Weights of a small GPT-style language model, trained from scratch on English Wikipedia: 599M tokens.
MLP neurons of a small language model. Each row is named by its layer, matrix (gate and up: input weights; down: output weights) and neuron, and shows model dimensions 240-367. Each number is 500 + 40 x the weight over its row's rms, rounded and kept within 0 to 999. Numbers have three digits each. A neuron's up and down rows have the sign that makes its largest values positive.
After each neuron's rows, "fires before" lists the tokens most often just after its 100 highest values on Wikipedia text that the model never trained on; "fires after" lists the tokens most often just before its 100 highest values on Wikipedia text that the model never trained on.

L8.gate286:539562571460498550482519527474513548454544469514484478533542477499476487458508456500538514495470486457545477455585469525495460516537446454532546524559504537490504470491536453504541468514494516515491482549488517456529543433517475563522547452538501555469561473532519533560503548530546487520510466498428483471450470472548518468512518536461477541476430482520498521551525552571522580505489
L8.up286:445494481472438564439521485506539459548562473508484509463501510538543388505537425492587526505471441547476400445495461526483492491508484487471477508479478502438534535433499533564551515564552512492442500457525456464461523513484552565534488521515555495534591518567464468554447459490457481482493475470563427543445486577451562511479443465521461562532567459451559537500504528502549483471512
L8.down286:517468446507498505536536490469591571447464557500524511499541458476515545449459565471473548487511544493578519481530529553500459504551561501531536577500498491558507512537518454502560424517447511492517572533494485536494544538542486514496534452577458556487485476593501494523557543541478465459463514467536484544459539451478516462449500475520540531546509439477460572499516415458438475474500
fires before: " |", ";", "–", "in", "d", "z"
fires after: " ", " F", " G"

L11.gate449:475479513451492485494453555479505538491562462484431468444552450511550490431459559501469543578506530522457464449478485480435504488531521478466540488507555510499527482572476528465480538537535421486540522502477516473470572486536560513495471492603470464504506514554497582531444478502517550542500429517468427495491549525449468497546468467506446542503469474467479501533524542489581473427444
L11.up449:575550490459517544478464452488533462465504470507418517462518521490540460503490479478513584559383456527479477622436493467498496585522575474517526471489506542467491533530515606495526623528547557471442522520566511486471583545565486568485505498479538455493458506454482548511504503530450443530537509523570408536477485487407510552455446516559473517459455512523506480492526535489448509429475
L11.down449:465546480523494572430508541508516510552453486517450495531518495452447484491586543526466427489493491531455483472494452490475478544450454557493519501498523535477563539537524489522478461497504546532463462463499577500496468438458456591481536543540525543476409543517588540550552534440504445538524501517482437515490498532461528550490477514482444550495428475546493464473520559416545514489491
fires before: "4", "1", "6", "2", "3", "0"
fires after: " |", " /"

L8.gate454:513482510512488509505503528531509415473496458516445462542459542564438453537525484498479523459542471480478475490515518477468479511392462548491557521504489512436472484480485483527496444463542523487576572487467508448525553552535481492464532532494504504499473512467512510495521512529454517485514451499531524532518404516455451584549489461483555470573571468497487488566535436553466510583557
L8.up454:478504499514517504594459469505490467528464506463488392513520438528480515528484545491472469464462480458474561450503414444546445496517468488440517481464529474552473481544450494474457525490482425513417499449508504504487499528475542548526589511463533525454480485541530497487475505443516517528442555568436488500446486543495548492517449428500555602417463569538520482473445459588529467493512
L8.down454:509469545494533469543485492522503514529575452550514476451472419555408451520468549556531532507468475593454469516512472413517515499568519540425493488458521449495520389547537456548527462486509588536463520570438498486520543523528491469601555469514527472557494483432490477543391458523513475528472430486566542487479522526480556547564538491519497531510554516451553484501466436507489530495532
fires before: "0", "2", "1", "3", "6", "5"
fires after: " ", "–", "-"

L8.gate93:492482518504506506464502535530450504459445504531489505560516469436425441493527497531438496558526463542494470434545416505485461559502472489528529485507485456486508497451488478451464441528503514488496523483547469542590474406511514570505469443560537473496497472488511476471578449507517506470435454557527484525469538510483528543539499573505434512510524522513511537495581487443512500512499
L8.up93:489523466495496558584584504474494538476448447498497530473488513477526467502532490529501499501486518535518450514508482493477521515482537434491509503482542454450468525571475503593523529480548461468460532535475458455508529490538518481502564503514523421464494548480528499605505522463490522526402517533492606477472541508468511532481459524457512536582463456466418527455445481490548466609466
L8.down93:520481578469515540592495518463536574423476422534504446511443449588493431573496525465396504574474517530440554562469553553531509501437544411460471526471452544424514534547575426501525496522459492494478519448442505452500521469539488473444521546506436527497555469534513511499513532485530501519448460524592523438469507456442502568543559491462519536558460487461487509477524473532509499518533
fires before: ";", " |", " |\n"
fires after: " ", " |"

L8.gate381:503492478468547553558582516455483499526487456495533484486498481546532525507493564536486545470533568509513546526480493485571438514538542409482410496488521474549489511502503492445483488505494421456462513469559481494528554505554541456498443483513485481473466558518508453546482552478546516480472435459480535552444476522552531423506517491486568501463498483483509501469474465550488490493495
L8.up381:517462473479557519512533533500517562525475571489507530429457485509474486434537533525473573536519518518450554493470427542564455530465481417541525495521452547482479474588549446450489471530516455490413548582506572537487582540454486482599552439494492529544489502537462581564651494485508469544514422523531515450526452437564454468473533494537519506506555445469528469489477423480481561464457
L8.down381:558469537478565448495473452470535499479444506502485475491449537479505462516446500471423499511482481510523543538482401427524416477487491482501464472518507529553523507502556542484552476564462542475518578510456486499509487527448476470510497581473513519510520430448513547598464478523424494480461567500531490475555465442544497458476563484522529427535521485528452509552561464487470427478520
fires before: " |", "."
fires after: "|", " |", " No"

L2.gate75:564489570526541504559481514526543458522477526487475485484498448515404507503471555514520520551511500509556544477561516534520492500527497481454472538446467474452479522539489566448479451490500463489487516465487470562498496507564462459455533533511503468593476539529542528472444476506489529465514464577384537595482575525477485561519540518576533426523509500588511559523534454496520496451525
L2.up75:483506451528469547478473538530447477526496553500499472490474535459459483469465508550441549490519480465560576507472538512410470491441503526531467446471521524466434533502523484464504433543437456471532534569456436467457499489481526444515510502532466477445457506512560514462499542526542534456463573560503502542510538427479511499446495493501496485502506463485465532568462487493434432576468
L2.down75:514562433506485476468464544447569533608396521478518528464554431448522461503480468450469441423486573433443486449500499541520514574525458497469482529462453447455484537453508519518479524554552544649475434487536432486523497481536462478418567481476535443495528512504546551419530500540525351495508452554439490503491525524535487629572440453522479484509516500475531555504491546524476541528468
fires before: "uk", "ially", "adem", "retary", "r"
fires after: " S", " es", "S", "s"

L7.gate725:439457486458480584533453529486483529504485509514505505477528499487582387514494513512469506474491505487446570556516452505533567509465502494505513526465465499509469482507505518494510531556502506545528562503540487510528503484455507508506458542452590443553471501503486475577474461498520463444467478464506516495458457491416534504466517521509422537523479519518541548540425477495542511497534
L7.up725:488517487480546462500556410479469536510494524476564496504433522492439476528508498528542503503531586389490504508533551435454529606479475515503511548425468557471540572501485525540491499546497507471569535515537467515504471482454516473553527519493461552475565520508452527485515539506511523469547505549434490458477544529466486457459493524487486466493426493500493501504517457476521500504473
L7.down725:512545480458486544512488525597546563527481398485537477511520506441471538455513520498550498503514441501513505495525409537466514459489451479504518542530519483555520487513563459525504482567520460542510498536532521504532556492431575447465530488513551450553580533507571499539520470527449532483504471471439549512528461496501530528549517525526506592506543530519580591468525531508502455522486
fires before: " |", " the", ".", ";"
fires after: " ", " Mar", "h"

L3.gate217:483550547498510481474437516529528505487602480517525511546503574494515395508497422487540496581461584464495458488496421544543456553504481518537522508499626490501503578499467632532506542550528500468510502523543514534499484509462504482431507477456482483555607546565484441511557506529443475502520452544537459443499509497480525503466491485486521491428524495456490521509510536532546561428494
L3.up217:502510485544532526470428539533520471522548520518465498490523425494539416467449466507466449506405493487469428526517482509455538522517496485520531483579499508511478541486476508456486514451524482434497476475479499481506528483478602500497502496471503545465516485490475424545457569513503536439443477487554516550438444507468488507512510518480506449515497520471499585528513534447456547472532
L3.down217:524468487438516507517425562544503523518499506475491522452544463513539469440544447507534421456476522503482449542489480579494427607555474499583430496522552549456547422599429517465560502478510468492479583493432448422451487514434535525505468538564514500474535469475503548510537503540545471535548505448494460514400542465528485508492532493433514509504514467478494498594438531533434586515431
fires before: " ", "b", " %", " S"
fires after: "0", "2", "1", " Mic", "3", " Votes"

L2.gate283:437527548512485497508470567523577471551494475458581435492503537525472506448497540514458477566475509544521460563485494527532445510468514493526481507527527552564520557488477543471524517543549473535417492467538606554496500527486507424520517578517550435510459503526458522485499448449450535502473490518479539540439514529456473515503467526387452492490419508556496465489516504553517495487508
L2.up283:427479516415470480449534516553505526498490453534541464543462444560491602452493441521450523571460452507452541523473472549498515421500431467482476450509536536550490522521507505504517505515490436542494492448494478546554509459579506445467421462475491437506500554546482604500451503526525492521513476515563478485508554544493490498479470530517498482496468461489456464529530495438453490470437
L2.down283:467521445562541441458474464512503498455511535427556549529456549490588479505495513554556474529461407540509499475502525473477570431470434510519525523547464471485503515551508503498595535535546514488458485591427462548475467491544471453434486526527528504413448498566551535463549471537496606492419509547535507462559479495478478471515469530481450512525493541523521528538499480518465517486478
fires before: " ", " in", "born"
fires after: " (", " was", " Born"

L11.gate712:535550480449496556534575497478501540461462517552562536489453506527456464480535485494444571501543423473547581572463468504572539509498514528521483456511506549478553522449477545438507434470533499485485489570533494479508521472545509508588514452504502466496531508512573514462493529484479544520472451567480541571523396574500481585504557490469558488490528386471476473558529498475428498487492
L11.up712:515456470473587545471467512460541522414535497503518536498518457522601518526460463414522510544503503490540532483493425527549517496468515484497461523527474531563466434426562491422546456470504437494447544508456583504568541510516520528496500514517563513522590543536515508509452515517505489550531473476517514476560488455563541571502534473495625494505445448474470519509529459562504487491490
L11.down712:453446500525521499455443465545480531537480527479543481473545487534488483495532468521527545442504533567528514519452492479449453558566524511533510570479454509501565525435509424516620522467539506531467522528479499465526543521513482528562508499520493503511503475550525414506481482428504471484507534500494427565481503466505464482443505394465535502442476509467471477503474481495506547429530
fires before: " |", "al", " medal", ":"
fires after: " |", "|", " first", "-", "M"

L2.gate696:506526435423583462490516467486533521564438509494521468537564448523442469480488522507498506544476477518487536521479536484464497468489442496501499421529529502513542470505534435507497480548459482503471508502614496469552433573559448546433554494425484444485530454457489495518446482529481610474509508506468542513398503486452512482437561494543519476493462557469498517489567495469513554447532
L2.up696:513513514494491506463499510503547477511527460472485467445475518397472485494509464570473551498531547537436464456487583521435498547486430510474484492562548485577461507483511533532497458553566491525484523514528435540545505495505482460554484521539467488476527510503454474476560517485498477468474512503500543596506488498481494508477445521544514471550473504477498498488518533505545577488523
L2.down696:503469446527539460543533452478424537479467577440513521507494457515544553450462506425512504551557477443439453535486510498553483503478496531555492567471494505455504560496536510521482495447457494507552560478480511540537479453453502532518525514527556526493548550458524504531482511450518518446487525515581512448479466511449491561500559475510513546562521509561532529494506448546509516490530
fires before: " ", " the", "it", " January"
fires after: ".\n\n", " (", " \"", "==\n", "===\n"

L7.gate284:471539433485576505516479544470471461439525481460457525519484515546522505512502601429495472485480417506543504513469496508535494490508520551458465528513497495523388472536525478501471490598476555521474542502461539533473508446509530463459469492424474566498462553467540487507513538532488571441434540480434457507516489464540534499568467510503529460500530497478516510460474545473467578481462
L7.up284:549511450491554511519562481543494506523460455514521532463493588480491536474506520534546456549453505483478455516507404489478459511552500517410539445568519454461449511500493497470561436508575511538447496514578487548463540535512468471455473465496459481569484550491491494504502520502481473511441498530451499466549542543525550508485569447501477440529509477505524521551558521457506524486474
L7.down284:484490497521467448512479431586510484438583529460523506513506533433543584522515501491531507464475474511416469513456486412543460524500454448547535467441550546466466510523466472497537522516545504511481509497550496507577531449508479488500516489472510534579506539481563402457542538514546499480494522455529535461481497436488445562456586583471553507500508498471517596493479513555436499533500
fires before: ",", ")", " |", " ("
fires after: "202", "201", "200", "E", "198", "U"

L2.gate216:438555493466545467408514475444539476425511528535493456443427501566482472508551537531467546503579546491500448533517518576489505440481455518482467491503529531459546504466457523537539491513521471507482478510516531550472429549510530471470486478487453481470472505488443542530457496496458491508520442475499518507499482498462521509513532504490485511536431463464460496472528531540491441416418
L2.up216:445469476517514494466477451451487509527471426436484505460534500533514446457520536585511546539496462518529463440406484543499510555476435467516507488485527489518472573516453457523499463531537441414534490502467550591458536525478511484453501451569507460491547508521428539516496468491457441468532504467459406472507513530514549553492517574503482438508398492514488501565502503509533471485538
L2.down216:507551508504531523462547514498431464512497459428469540457484537449544517507502536512475478522532540559525485451514476558452434526531524511535500538497474500510494542460384446456575544455503494458502518491461501562454535497531422434509512502458473513524550485530470437589489400484472415587474491566455508499487430431526513550467499477447464533476443518556520493563481505418476457478423
fires before: " ", " in"
fires after: " (", " was", " Born", " Died"